From a checkpoint of a small transformer trained on Wikipedia: normalized queries and keys.
MLP neurons of a small language model. Each row is named by its layer, matrix (down: output weights) and neuron, and shows model dimensions 144-239. Each number is 500 + 25 x the weight over its row's rms, rounded and kept within 0 to 999. Numbers have three digits each.
Before each neuron's rows, "fires before" lists the tokens most often just after its 100 highest values on Wikipedia text that the model never trained on. A number after a token or word is its count.

fires before: " " 50, " the" 4
L8.down613:491487519513511521477547497460507516538547470485527489531509485499488495522504485502493505486440473524518494521492533482491494503537512522521523529485491501482576498466479481515526495513470497476496534482506466502478529489507454494501460480532494482470522515481501527459466502520473447475

fires before: " " 92
L8.down513:498491482530491544502523498475515526466487509546544525520517502470440525531514476558500483480483452505553541496488521509483530486515550460492501506507479507527549525476518521512512525515486476455513496479552468490503513481454478545470498456447481502506509518540488483444513484486476482482

fires before: "ing" 30, "ed" 21, "ment" 13, "er" 10, "ers" 7, "ement" 4
L8.down993:551474458508496526520492498476519541457547526516530472512475485486478508494480522544451490507517475503503471515506449515516469491492499510466541489530459474503506488528511486552509473512457524556531445486509542535517487510476548492486544483512485545529465517474459485520508501555493491489

fires before: " " 63, "," 6, "ents" 4
L7.down156:470494488535437489512507503480497500497478516515475524509498560498494479476490487505524522517548526535484485461522456483523547511472496495468546520482489526446464461560511546530525476511505529537548515471474496505512503492534546522463528510498477498516482542481475504532479513516557490498

fires before: "ent" 25, "ing" 13, "ed" 6, "ently" 5, "ers" 4
L7.down453:523483553504468506482496491512515511480469521509516496525516496494490514489457486547460512531475515469503484500538507482501520507512465496489534501485525506509531503479535450527519469503498533498495464435472516535523546502527530528453515501507527506538467512483551463492521495508552475505

fires before: " to" 20, " on" 11, " in" 8, " with" 6, " that" 5
L6.down199:480527512491479532526506486481473494502527519497501502486495571525489498551529511481490515515526522531521477514444530484502469522488487474502509473506555493458541507521538492497505519500466536487513499475434454521518490497497516501491507477484471520515508490496498504441520536495530523507

fires before: " |" 29, "." 24, "ail" 5
L10.down400:509480463481505504513508459481509483504501528546506520486479491495455515520470530503468455530494539521496483489538504490456499551489443516517492531540515465521549505446505501484471536478518564466458493472488495479466486511467559457465497497521498435502456501500522453499511500507500517477

fires before: "ed" 22, "ing" 11, "es" 5, "ers" 5, "is" 5, "ement" 4
L6.down140:560469492512491532482544490535481501512521518489481504508531504485491516478483462482492535528510484519539503548487528483495547487484502487489508470533471465477477449448462515501497441508474512484499490499478522505497530530474522502472478481485504483508499544464495521529501521487513468470

fires before: "ed" 30, "er" 22, "or" 7, "ion" 5, "ing" 5
L11.down237:526495430504534523523497488488476504482549498509508515543511511504466549479485494496508456522498498486506492496492487474512475495498544512489498528508511501460508534499482499535489507528498482542499420473506484522515469522529532499458469522542495517546487496481553488493505452492513540460

fires before: "000" 28, " " 26, "0" 5, "7" 5
L4.down677:453452534510500461502502506524486506487519528475519498502516488535477511510526531521495520531503529491479498499542474527487482502492521496485496479513486514488476510538502491488499529492506452482515530503496515474507498448514509500509531434511506487513458525483490465503552493484480468554

fires before: " |" 40, ":" 28, ";" 5, " |\n" 5, "." 4
L10.down841:463469510496493540490490477516478492502519529496523465486519481460503546507520493502482476527559506522499445473500452490505513515508481468537506501480473487545517443499504479485549457521535522464503527511491555488487455493498506504491492497472504515492512511473484563529557482509480495460

fires before: " to" 25, " the" 15, " by" 8, " a" 5, " in" 4
L8.down720:497480514454494519494509508457482480501462495499561505481454461535495534489499499547512520481506531516489495495516499510524499512486506526505477447509499523488515490475525509495453473474460518501488514490491528474454515473485462512491489478511519478471504535525558543523517492507541466459

fires before: " the" 51
L8.down392:486509460505473487554492495531492474460527508500499513502523495505525478492513485520509543478496482495529511497528513451519529489541482515485487465493456510489474500522521532502479483556478480540502505506534499514502535535492489497522496443509502476529497533499458494507476477477485500497

fires before: " a" 28, " the" 10, " well" 7, "p" 5, " one" 4
L8.down732:491514480435469527509486519527483485481541462520482525510543488466507537525514502495467495541508459504521532453498509492463516515477541480495516526504512561496485528511472472497488514460495472515504537534537481512509440483507518502499502476521505471482500494515475504497510510490538507481

fires before: " in" 14, " by" 13, " as" 11, " to" 7, ".\n\n" 6
L7.down219:453480477497509545489493504499481495501518467478495479508498518560468508466527518512480512512457547506517508507487514496501475524516506485529486457529532476474516469491501466500514538490501546535500520510472516477459498506521498519480481492473507481474527505455458511491525535552506529514

fires before: "ed" 26, "s" 10, "ing" 7, "or" 7, "ued" 4, " in" 4
L7.down224:489503486497513483519556472458487481494502488522528500527507448518532486501490499513514537458487496503509463465475477476486497470475486550496506516515495499534470497554520515534493519511479494496501466525529471497459482509517521472456481481533510540490449497516482536497509495486523534572

fires before: "," 40, "ic" 7, " and" 6, "." 6, " " 6, " the" 5
L7.down381:497503509464493491514488505518468487487523483477497516493506514514483515496520527528465511520509442494494516482508445493532514475519502536461520507500482506497498519510516529488492500484523537467479473516517434541463548537466501538516498524474485523535499510514500556499471484520507484498

fires before: " " 28, ":" 10, "ite" 9, "ength" 6, " w" 4
L4.down226:472518463476523487471506443521521495498493473485530524532513478524497479498528532504488486522493513457528505495471508498539472485518518478514506534465446481539468478523481516509535489465447472489506521506481537486472524483508497470509495486529527513458500500444491539497507423501521537503

fires before: " with" 31, " in" 15, " as" 7
L10.down214:508462486470533486522474514507504508520542511520516500491518513501501491486489530523494497455504490510477463469488457501488499460510466524458481490532549484499547477535497442514544539490461488575508471479532498488524489512484561532504527517516442533467534521484504518485484522485496522537

fires before: "ed" 25, " by" 14, "s" 10, " in" 5, " to" 4, " the" 4
L11.down223:515495465460515478508479499438492498500478514545517465544487473510509480485499477555481549513524484512501502533483501514467457494541509515496523465558494507496516514515478519539487495518480503587479480486526515532529492471486496499535499488494466510487450483513505500504501498504499534516

fires before: ":" 54, "inister" 4
L11.down9:538495490514497530476489489524479502510488456493523500510473504547507474520525510489481508496472474482503476517477458482522506447519444529449512516475490527494528529481477462515500518496510493539510484500489483532492514547476513501526461493540541517456506490461546548525499512497481532454

fires before: "-" 58, "|" 13, " I" 4, "T" 4
L7.down852:498489498514568464487515490532513506501490508491476544461511536508534468512477532480477530480425525442483512476492510503500453508455514498478514465554543520531513530499500452483496512467519519545515545503510516462480524523505460478525430488515498511460514473482484489505501517514514521526

fires before: "==" 42, "In" 9, "===" 7, "The" 7, "S" 5
L8.down822:511487502479498488474493471490506472518482477500467548504477511528496436501502537441483495488503497472488534500506513517476506476483528490525521488497477482511456512493513534521465535536508482635486517486514485501463523493518491480485512515484548506524457497465493509498464468532538505486

fires before: "or" 21, "ed" 13, "ured" 9, "ures" 7, "uring" 5, "ives" 5
L6.down777:528508482513476444534557470487501473560500542515451522507532429565507480501493487493507517505484507493501416505529496505500491452495475514479496506516511449529476507554516479529503471479523528534533542514530503467513489530499469494477500501513490512502467501493436508465483489475514518520

fires before: " by" 17, " in" 11, " as" 10, " to" 9, " on" 5, " the" 5
L5.down577:483489461518519489496453475400509503479473509486542479490474486488491511507509505523482532528527496534487517534468480516493523509469477480482535447473527472494498488518533495496490481496459476521490519496499530483489503483501447491461503470469482512516532486480514513468510497510489509510

fires before: " " 68, "ript" 4, "aster" 4
L4.down869:471503519471513486510500529523537491496479510514468496473488500513483483486487498542463504503442515434482519486459454528499540481522506475487522467536478518465487488490480494530540522512462500505530506434505480487501459490479476507518479554472525525576530505499468445504500484474538502525

fires before: " " 28, " H" 7, " N" 6, " L" 5, " W" 4, " T" 4
L7.down736:518466485529521489486504503533499528494464450573518490491496530521504515502527503498497523467471491527499491520501514474529516482557450504505515455498514458476473505446489517513498524466521504526548534462515479485532513452479476516487479503481459502496538525525521514476480483488486535484

fires before: " " 95
L4.down846:470496489536514522459512491494475493494543499569497524471529498475497482525481525516487477498488466452564537505485480514528521458518522491505509516524523483526499515508495510521474509505518444484496522489486514472501476498496493502489508487507485501548458530513489514501474527470502495515

fires before: " " 76, "age" 5
L11.down105:496472513539453499496453514494449563475498492505495473509526526503485483509495494486521466526520515531516540488516558489483563456501477522520523477507497458470530512522452523512469502513482517437518508501479532471471543517455488488494517495533483515478523462459506493499482499454498486486

fires before: "ed" 23, "ion" 20, "ions" 14, "iv" 11, "ing" 5, "or" 4
L11.down956:515460461519494528500511533463506479512537470477483497504522512547528504487517511475524506513523472468468491478485474501490453485502493545484531507538514494483503485533469512505535501460515406533510451466451491486480514464507523520500507498472518510525436499524501509479481511517511531484

fires before: " " 49, "ap" 8, " |\n" 8
L6.down670:505573469465512490542484512506477485574517491531503516494481544482508510539508506526498531487504492457504521516477483512447483525528511521482510530486494510533539478485518468491511548514467512521499499516498464524482491492517510510480539521490459441482481546481440492487457526494557501479

fires before: " to" 32, " on" 10, "ted" 4, "ary" 4
L8.down487:506531489471529465521470538513490503504486518522499514448508462520508490538512472515488509494449530487515517537466555495502528536522522453518526458476523538441506480499554473500524534469502522489507483499431497501463521496516497547505530529452519506490532486477504511505499501509460471485

fires before: "es" 30, "s" 26, "ed" 7
L11.down573:500536495543524500499508512524471512517535550497488508473466515474487511482504473508493498474486501486542480461497457511492497500494448493530487538477497504468512530535489468485502515537507498432521535497518487519486457516507481562527474515484484480475522482483506480480509457485516482526

fires before: "-" 84
L10.down953:472504554516506490523504421502547501478465504527465514508513541498517447558488502512499468540520453489542506483510470511502502499507505509529460493514503494502491519506461495471477501481490476590477465478490496518492503455523454494535478476520504521512476510542464546512475468502507491497

fires before: "ian" 18, "ia" 11, "ai" 7, "en" 5, "a" 5, "i" 4
L6.down613:548456528537517525542460493487470537534475538510509524512491507498526491527482491514484532505467509462468520520470477543448491498499509492528494511497497489437502503458458482470528497486474456517467534547467493544495502520511517461523515498504501550477450544516496541515512493498527503511

fires before: " of" 28, "n" 9, "," 8, "ic" 8, "icip" 7, "y" 7
L8.down113:477504510487490448513503495516549477483479501527508492481487518477456484517500488507501535492510526474460496460514490473486537534489529451463447515541449496514520495515465554511490529495491483540541489487482470514517526481518496502491493501499521483475490574546488436485550512449541514505

fires before: "===" 16, "==" 12, "=" 10, "In" 7, "A" 7, "On" 5
L8.down818:499474516499509496508513456516482441483484522473477541514530523488489513502469533488505532526427536567471506454538494520512532530507456452489537475502550484470490508510541459501471518490511463547518503484497506521505464450514459510489501525484504472503481513511501505509448502523530486511

fires before: "ent" 18, "ed" 9, "ers" 8, "ant" 6, " Be" 5, "s" 5
L6.down251:516506478517530514516519503525492551498514516524498490461549437476500492452501560505475548527493520509479502479487488467509439485470511503516544491510515477502481502468482468540502472490491544496540458458482516455513485526490480494500478471481515472507512516487489472492495560516518484523

fires before: "." 16, "," 14, " of" 10, " and" 10, ".\n\n" 7, " in" 5
L11.down220:451473501520495496506493476495491505471481517463498509493487489553517514480502518505512539462483533548518474496542501502499522527475512521534494494497471474488484512523520468494543474520506493632517482515479461513507450488475489491498517550505488501508574574550475507514487551477495470498

fires before: " a" 20, " the" 16, "ed" 7, " by" 5, " for" 4
L5.down845:469463503475544501517515491504525502474455491502523536503461492507509538557492510467491481514487444506508472510497484520497478474534545501483517472497467508511491511516496510497470426513486494520494453527534549521484473494538530459447505479446502529505566511484547480533477492509512519471

fires before: " " 21, "," 14, " to" 11, "." 7, " in" 6
L7.down51:517509472485505455537503451518470546497535464496508510494487466522457510495488486491491520535501531494510469519539530511521490544474501489489480481495462516451529511504526491535514498491473491515522499502451527523461497482540440488483492523487504521434545506469494510507482476493537494432

fires before: " " 31, " profess" 7, " the" 5, " May" 4, " a" 4, " Hol" 4
L7.down8:487529494511484469541422443531492508481523513509489543483545514533485491538469494508531510508504513451490526534460466503449522482501459514465458539528494497512443544493470488525484507500493485548480481512446502498511527500511523549508527514522510516522468521497483466510522441534509487480

fires before: " |" 22, "er" 11, "he" 8, "her" 7, "te" 6, "ted" 6
L7.down826:510479513505517488547485491472478477484527517513520507441490484535513494500498502492476474521529564529498505497489472464515516536532510499511526494496483470516487474520485472557522529502478535455494491460525473479538483526483559521492536495482511505480505513505452483496499449490530529496

fires before: "," 17, "." 11, " in" 8, "ia" 7, " and" 7, " by" 4
L11.down411:502493489481505501514551485502479475481500503490508487487535511496472491527536506515474492510464531512459461497520491472498456536476530463549471526498484472514536526516518529506532497541572505576480494543468489489514535471475526522513489504448474484484510503533528536556457498442532457536

fires before: " " 43, "ong" 6, "ike" 4, " later" 4
L11.down621:485523521498483494451515492487495516492533494501531523505498522492511512513480485504489500506472529474531528470487527451545477439507526524501494468477526527523518505514510494489487454471510513462527551502479526509505480531498491463480509493515526482527451552515496497512497497453481479482

fires before: " " 72
L8.down27:498487498482512488537507494519480475490497523499523499478490521552506521536475529471500550518453489477448498518500509535501497523488484498524512502536508478449501532521480468498469519488521492565481502460502517495492507485510465512515503434562536495479430499497500492502510549507501427551

fires before: "==" 26, "In" 13, "The" 12, " " 11, "===" 9, "A" 6
L7.down160:492520506510504477508465502485509502465479485475519519499521531468519445495455519481504486476489469522493530461438473500485520540456496537518476511519514483521492535488478472520466490458466465548497461488517517536488496490510540492549478454514494518521453534480495497540463496529510502511

fires before: "e" 19, "es" 13, "ab" 10, "ing" 9, "ed" 8, "ers" 5
L7.down423:520520484486480488515522484476549468511516498505487507513508467528469526509487479485506465522504464475479528533496497562473473491491467499529473499551506520512530506462470511516494482502490478499514530504514571518486507544504534507549490496505496530506499517466469509496524508540522489432

fires before: "er" 15, "ial" 12, "ast" 11, "raft" 7, "uss" 6, "es" 6
L5.down904:507493479536512473529491466530485519511524536528469510511553489501493512538545493541472529510469458497488484543517456510507511532502505495521514512495493511483488489473533467468519561513466511504504524503513535505497524536483452480468506468481543492531483509510478513505514496512503506486

fires before: "1" 15, "3" 12, "2" 9, "ies" 6, "ics" 6, "y" 6
L8.down737:507468497498511455505458509531491500521543490520503519508513515501478511514497456544490482478510525461477488470502502504528555572518500527487510515514500513483454509494479466501552475516503475451514531471510499431492502509468493513511487477500507479479477529498528503469521489504459485466

fires before: "ing" 25, "es" 14, "er" 12, "ers" 4
L11.down728:476505510525493457525502499514514471490509515503485523462516494462503562454491523490482551492524496484498544512527482497516445469541533518506504487503439493488526451533505507544518484531551525530506491481517497475500480535491524485513490482517484514490457513535505486469508466545494490551

fires before: "==" 13, "|" 12, "===" 12, "|---|---|---|---" 10, "The" 4
L6.down685:536499561485488498548506466543538517470498508548497502473505485516498466503498571487519527530493454475491531474540511460481515460512526506526487463486473500541473486502500480497510454460521521547486487487495521531495475503498500548545500497514519538533495525462492465504484487556479474464

fires before: " |" 35, ";" 5, " T" 5, " of" 5, " |\n" 4
L5.down519:510514509510472499505523558497472546485475541528482509480483532508475511516491495485524525513536512521457477435499533459455503511509532527469511450500469457528492501500520462497480495517485476532454470498517518487474466465512476540536498487485467516496522507482478486466520504514507521452

fires before: "ing" 40, "ed" 33, "es" 6
L10.down151:503516510520566492474552479504496485525502529487455489477513529495514501518481497490478523506457542473511492518487522495482454553524523507485495430520471537516508488485453483486489544463516519537479481496466572505519479506474495499481506464502520496547491503472492510514466500514471507505

fires before: "ed" 54, "ing" 6, "ose" 4, " to" 4, " as" 4
L11.down439:463499487492506518457514560497502509470522484501491526487484509486535484500494493458482506518488515486508486523460539545497523489496509508464498466512526556464509499453506488476470491488512544577475490492454500516492517469491501516500483510489523540549469487472516506517478485437486527495

fires before: " " 39, "i" 6, "201" 5, "202" 5, "," 4
L11.down714:531497494454458502513479545460474465491506474507490472512499535533482504534527481488524502504505463484515494515471479486482455475510511496471525525505509485523493516481494473517473508547502507542516507472510554495530545551504515485502506512496502497516431484511516480520491507477482525472

fires before: " " 48, " |" 13, "old" 8, "s" 5
L6.down817:492480477533556451530505497498496525482497526515484511499498497533487518488500483477505487524461497504534475446459520497516512443524517503522470506553495486546507500512499514529512523547495500481525502520562504493509526524474473479496519445460491530453490494476520478444515499526469519482

fires before: "\n" 49, " (" 12, "\n\n" 8, ":" 5
L11.down213:493553524523481512506492518470541467526514497503500483495482448547514545507504480490489513481497485498520480504474548460513492516487454506523516516490468532509509469528469494494499537488498506595495502506499522501498525536510506483476509479520478461490482502474563496500525502499532485495

fires before: "ed" 52, "ing" 6, "es" 5, "s" 5
L10.down91:522500472500548488470499515485502514488483502514508517499550511518507501537450508505517461520500521505475499478465468452487479492489547466529507462578493516500521463487512507499482515541524484523463456486494504520532481534489491480523433524506521514483448530485470497524538505509500486553

fires before: " of" 16, "," 14, "." 13, " is" 5, " in" 4, " are" 4
L7.down499:455455516503533481510480527517515494546490491540487499515511532451489486471500452495481489503484540527502491478486509499490473477496508498523523485506534508496494456547498464523527454514530529471503542518459522506504494458458484509495472511479508487429522519494445512473500533520534449472

fires before: " " 70
L6.down992:497485504476498503499510537483500543486499528513470499457501516509481503503533529479505491516507488586525522472457519522533491511482501503488493498503512518501495493520527514503540498446479523441488474514493545552496560486478482490505490511495461513492511482527565479543497454495496515478

fires before: "," 27, " in" 8, "." 8, " |" 7, " to" 5, " and" 5
L8.down102:483519537456533504513528462482506484460511504494550499474466504513488515494506478543487516486489536473510472479529460470493535474480479474524506517496534521467477489530469452469503506506521489523494454486498512519512503516525481499504557497500484490475500505534488543507469526521519474524

fires before: " " 51, " O" 4, " c" 4
L8.down750:504479498509494476519468460468501469482481530492513516521515481527496529513515471496519479487514497496493513488559454487476519534485505492536488506519502520481498524483514519525513519481532491609495481488507528463541497439498519525501517491510479459457520523515496497467486536437519468503

fires before: " " 53, " the" 8
L4.down36:512487508523536523471475488514454500486484488506519491463503492508453477488505518497465502484525462444514528465477529493473511487501530495524542530481500525532533484515475515504485502478492483495502550496451470519494536521480508472480490492537511445479455485517496453529533516512469497499

fires before: " |" 21, ":" 18, "==\n" 10, "==\n\n" 9, "\n" 5
L7.down560:540465508506502514477447523528472500530485480511513530463506453485474511477504451481494487495576501492457495479500476489479496490500515510520524530466513491501517490497497518438447487528481571502513524524499486464506489498496478522489480487487493465450519500508511532500476539493476499476

fires before: "ing" 19, "pe" 12, "es" 11, "er" 9, "ents" 5, "ig" 4
L7.down141:536501484528515472499471461442490484479500502471522485513491495522503521484473512483472513500488525519503507494492461536535495548466486480467484527550468511530523511501493552555478524534479499483530463515508515495510521532431551512503478501502547446488458526433442533522523497525519481485

fires before: "|" 75, "|---|---|---|---" 17, "|---|---" 6
L10.down301:494504535475545524491505493520508534530502490535533493522526484462458490515476502501526486482486503506489521522486499471478515524462449523474519441522485541483484553512515474465520512536514490463505498485507485521512477475486486467530461496485449525490489515500490468529527524501464528519

fires before: "ed" 15, "en" 11, "ched" 8, "s" 7, "eng" 6, "ers" 6
L6.down1019:516483474506485467541480513503467510503484502540464539518509466504492497507507462509479548529472516498470504571490494495503478470507496527474542472484498515502526488510474475471513527510479537514499505526497499538493480495525511528516491512471531499514528481534498477514490484532457505467

fires before: " " 36, " M" 7, " W" 5, " J" 4
L7.down857:493491490522526456509537530522472467507498509501534524490485477526529517469516560478509513490483487528492486518469485479515491493541463463484507481483542470460489545507468472521554517468502475617511445472514486475516511522521520502506492482535457484516452519469525483497489474489508543524

fires before: " " 32, " the" 20, "b" 4
L5.down775:518499493475471520436498506482485488537507508526496530464478467469473500502503492470507504512497496503503544518491527515476502462517500525486472460478513488533481529510492518461522494459510514447514524544519500507535490492513497457547466478467492525479513491476562501501464510522499532464

fires before: "er" 19, "ent" 17, "ers" 7, " player" 6, "n" 6
L8.down757:554438519514502501490505501548491529491512519526505494506496459525512511525466484478499505506465534500468521473478520516454547545540535503449523529494484519461513499476465491495507469479469481491526503481524497536529473480521466469463486561506493447505484529476484514446504502529502498487

fires before: "an" 48, "a" 6, "on" 6, "i" 4
L10.down320:520492491470462491511454487470494478520505530479507478517460544474480534472486520480534530564516526491435502450500518528488573529517514505492506467536519529457447505511465492515466485507512442466478521465494510517544492494491493467546484477521526561528472480493531527503503488531510516493

fires before: "-" 97
L7.down701:514527518515520499505517480503489540511522522499483513479552497513509503498477521543484472466477509497490504483470486492514453490501502530459509495563505471502532535514492476478518499486537465515530499534497513532523496462487447490503475458487525520519476546502476501543528471495512514485

fires before: " by" 40, " to" 11, "ike" 6, " in" 5
L10.down687:518457488487554513487499510510485444496470525507481475505459507530505505507475488460500496500492533511519482531507512475507471535513463473491522448508519507500539505513483526515482491503484512468525519507515511490469510519501495493425523457535512499465490551524558495492498569461485497473

fires before: "-" 86
L10.down351:509513562547526482512493459497536553518499476464516486490504505490514474499501495530463535485467531480473476497519480503515525554511541509502489514533566488511513493528489526496506536479504457569502482480444533522499499485483517519509507490512473499527493451502534456507507485451527512488

fires before: "ed" 16, "," 12, " by" 7, " to" 7, "ing" 6, "|" 5
L10.down13:535498471506519510500426520523511429515499500514480507493503506501512496493528489499534506497512505496442478516510527478534536500471510516468523467537505514521513529514513492506434494516527473433524527501501490492495490577505475554502471532491474512527452518526496497525517500490507520519

fires before: "\n" 20, " of" 17, " and" 9, "," 7, " G" 4
L8.down867:501510502520507478498461489502488502468524477539479508502486493511501500505477511551470529475529531512479443511488469490513517537489509543460516504474514444513532494493512523490497505513486516526497488533498524534498488531513490508531484521506467522509512484535497534503515496497516460508

fires before: "|" 74, "ass" 6, "|---|---|---|---" 4
L11.down733:546530481438543519479451480504508540511494454504536466487508481461489452500490502470528548501530481492479507499547539553461487507499496515493516477526482525498503504499486502499510526532485542515497532511545531491507475513524486499461500531518497472472476492524505486462460515487515473466

fires before: " of" 30, "," 13, "." 8, " and" 6
L11.down495:539492514439495480510508455477497536504481508508500499485516498523487479485501500496471492515516486521503441444562474486501493519478504507522494483456518489544507455539523552500527553481516497581528540493498473487485478524500509508522484494489487443526527512493493499487532498497464500494

fires before: "ing" 28, "ed" 17, "ment" 13, "er" 8, "out" 4
L8.down852:466496498472481475490448483531472535475526538521503480508540489497501492465508489538466544531487484491513465534522446491472462449508529499470516525538483489519570496482518499517477462489449550521500402496459539548496504504474544445454477507473483498522499511511487533521501496511477550522

fires before: "," 27, "." 12, " to" 10, " in" 6, " and" 5, " |" 5
L8.down1013:486474490502500448463501500494511470498509557517505553514477513513501532513473553478525520443521532572515465501476493478518504499485502521492474484503505511453488502513502523492525521486529527531506472502496522531517522494478480503501493507497484524475490496518524503452507505519551501528

fires before: " " 49, " |" 5, "e" 4
L4.down336:505493540515518564484517480533511527506499477540502451518512469528488466513470495519498455497489502489488524461513514512520480477514495543469452478474474499506477478523507516524523455547518489498533490491513476497446468493495485491472502482486496475515553509501514489522504478466509453508

fires before: " a" 19, "it" 13, " the" 12, " well" 7
L7.down254:500466513515535486511477466481463496501489498486502482533532516511483522476497531519501516528516487515446519455539508522481468522472494451486514510528516481457438525524491495475489465452549486462531531467503528494493458523487471538493501497454507464514488497523469493496456534506541507500

fires before: " " 42, "3" 7, "1" 4
L11.down862:502475516469498551479487489507539532499522512486493456498555485537507513530516465491504487510461491524456569495497514509482493466544481473544501514502473534477544512522537527493457534525544507508482456512510479526496507532500476497473476490499533508475547556495527462453493496499488497511

fires before: " " 40, " November" 7, " the" 6, " May" 6, " March" 4
L4.down1021:522489499526547513537507512503510471524518522519501481510519450482481517507513502536445511442482472471478529484518474527509505484520483507487485494488535463494478517496494498496555497523508501537534477482455506582497539496568506488498500473513543473497490524463465533499489480509505510487

fires before: " |" 19, " of" 11, ":" 10, " to" 7, " |\n" 4, "." 4
L10.down262:479542532505557472490479484510509520449561529544514480477520519535488483460465515531480514462510504514495442478488476513472441455499514523504456493508506447525526479473490499508534480532519484533509472522454542481478485490486480508485484508430505482499524516544475540491513515493494519490

fires before: " of" 39, "s" 7, "," 5, " and" 5, "." 5, ".\n\n" 4
L10.down184:521477521516528508505495497535478502478449460498494503522463465478502487487491487526503488473499506528484490494486497492515500476442523510463503508499509437498446476493480519524505548505526502466502516497470530510491490479467468483508509507511488516513447514502522503514482522477494541504

fires before: "ed" 23, "ing" 13, "s" 11, " been" 6, "ance" 5, " to" 4
L5.down963:514489519544473501480488528483465489508490508523486480514504470489505487492504510519462483507529512484534496478511485516493466503535530501481521458541492487516512533536506491554550443516483511484457479449513527509540503534529542513488507480487483522517535477521487516572483524494550516523

fires before: " " 44, " o" 6, "ce" 4, " a" 4
L4.down672:493498495530524498509535490515506491464548515506525497490465519512467500503522481505473502487502514470558469517489475463478503458473496504464526530498512483484531542516476549500527484439508523536526503502479500512447479521505505477480535456491462499464492530488482463525535511439456536509

fires before: " a" 22, " the" 12, " \"" 8, " an" 6, " one" 6, " to" 4
L11.down145:537478500497493484498498521505488491504528506536502503521472513495458517502495506503478528466512481502484504452421497496509509526490500506500505501513464519471498496556524516536491486503476487594487520480487490495507485506486524517485478451519514516508444522513479488510502476501496533495

fires before: "ate" 15, "s" 10, "e" 9, "ed" 6, " to" 6, "es" 5
L11.down175:479522472506493494502472512456536500512493501531544534538491498513517506497498473511511542503519507545468486527448477467535486477547492486450517538513527496464495505554540505542500497510512507539494455525509494484482461485509507519519514475471504493474457493494536487518502465502507469453

fires before: "es" 10, "ing" 9, "a" 9, "ed" 9, "gh" 7, "raft" 7
L4.down611:510509445513491485510493474506515462517536490497540541524532498507522491550504483473514514502465554478525513505499508547519459512506489446529468486510515498493459516511481482490475518498445454471470506484459494508494493524558483474537506524499494506513448502467470515503479495482516481524

fires before: " |" 17, "x" 11, "e" 9, "ed" 6, "at" 5, "ven" 5
L7.down743:557512498489507508501486500483512482505515501527508512497490502525508475555458494487471578507434505485486452504471475498476485487472527485511500538508498502507464492468461537536526515482509486503469522501520507499538520582532485458521481462496444525540461509494494491551517534481507519453

fires before: " with" 26, "ound" 8, " to" 6, "ely" 6, "hip" 5, " between" 5
L8.down242:522464507477488545546505506498512488487477506461533512467528512484464492451486504458522529546533487526447507505446489498536497458509528527488496514533572497476512440515554479532526473496504499507509513497462499510543485484500534468500467512499452501478466460478542523531499490517502463473

fires before: "," 66
L8.down404:491490468485520472489465504514487485500538501487474530488534502506496491519503506501484525494518502511507454479517517530506474551504479486532467483508519523428497498522492541534510533510506471547519489497497476516531485510510486515537508472513484531486498553536548481475533512494537523529

fires before: "ing" 18, "s" 14, "ed" 12, "ers" 10, "es" 4
L10.down128:473464495511556504546499524509460417501470511461529510470536477441471525538457498519476464529463522490507450527460481543532504510520490526535474501568479528509509502509479482510503483453486519553506520489501498482498476476521487534517486504492475516485488489497535493523510527478473508510

fires before: " " 35, "000" 10, "0" 6
L11.down618:492491477516536546502468492503508514521529444519489539523505564486524547518530457513495450499492494512500496494503485494495499494519493516516474572495517500467520510531504506492497479507510499410468467481500463475496516521466501517555536524500497493459560532561526486467485518488499510492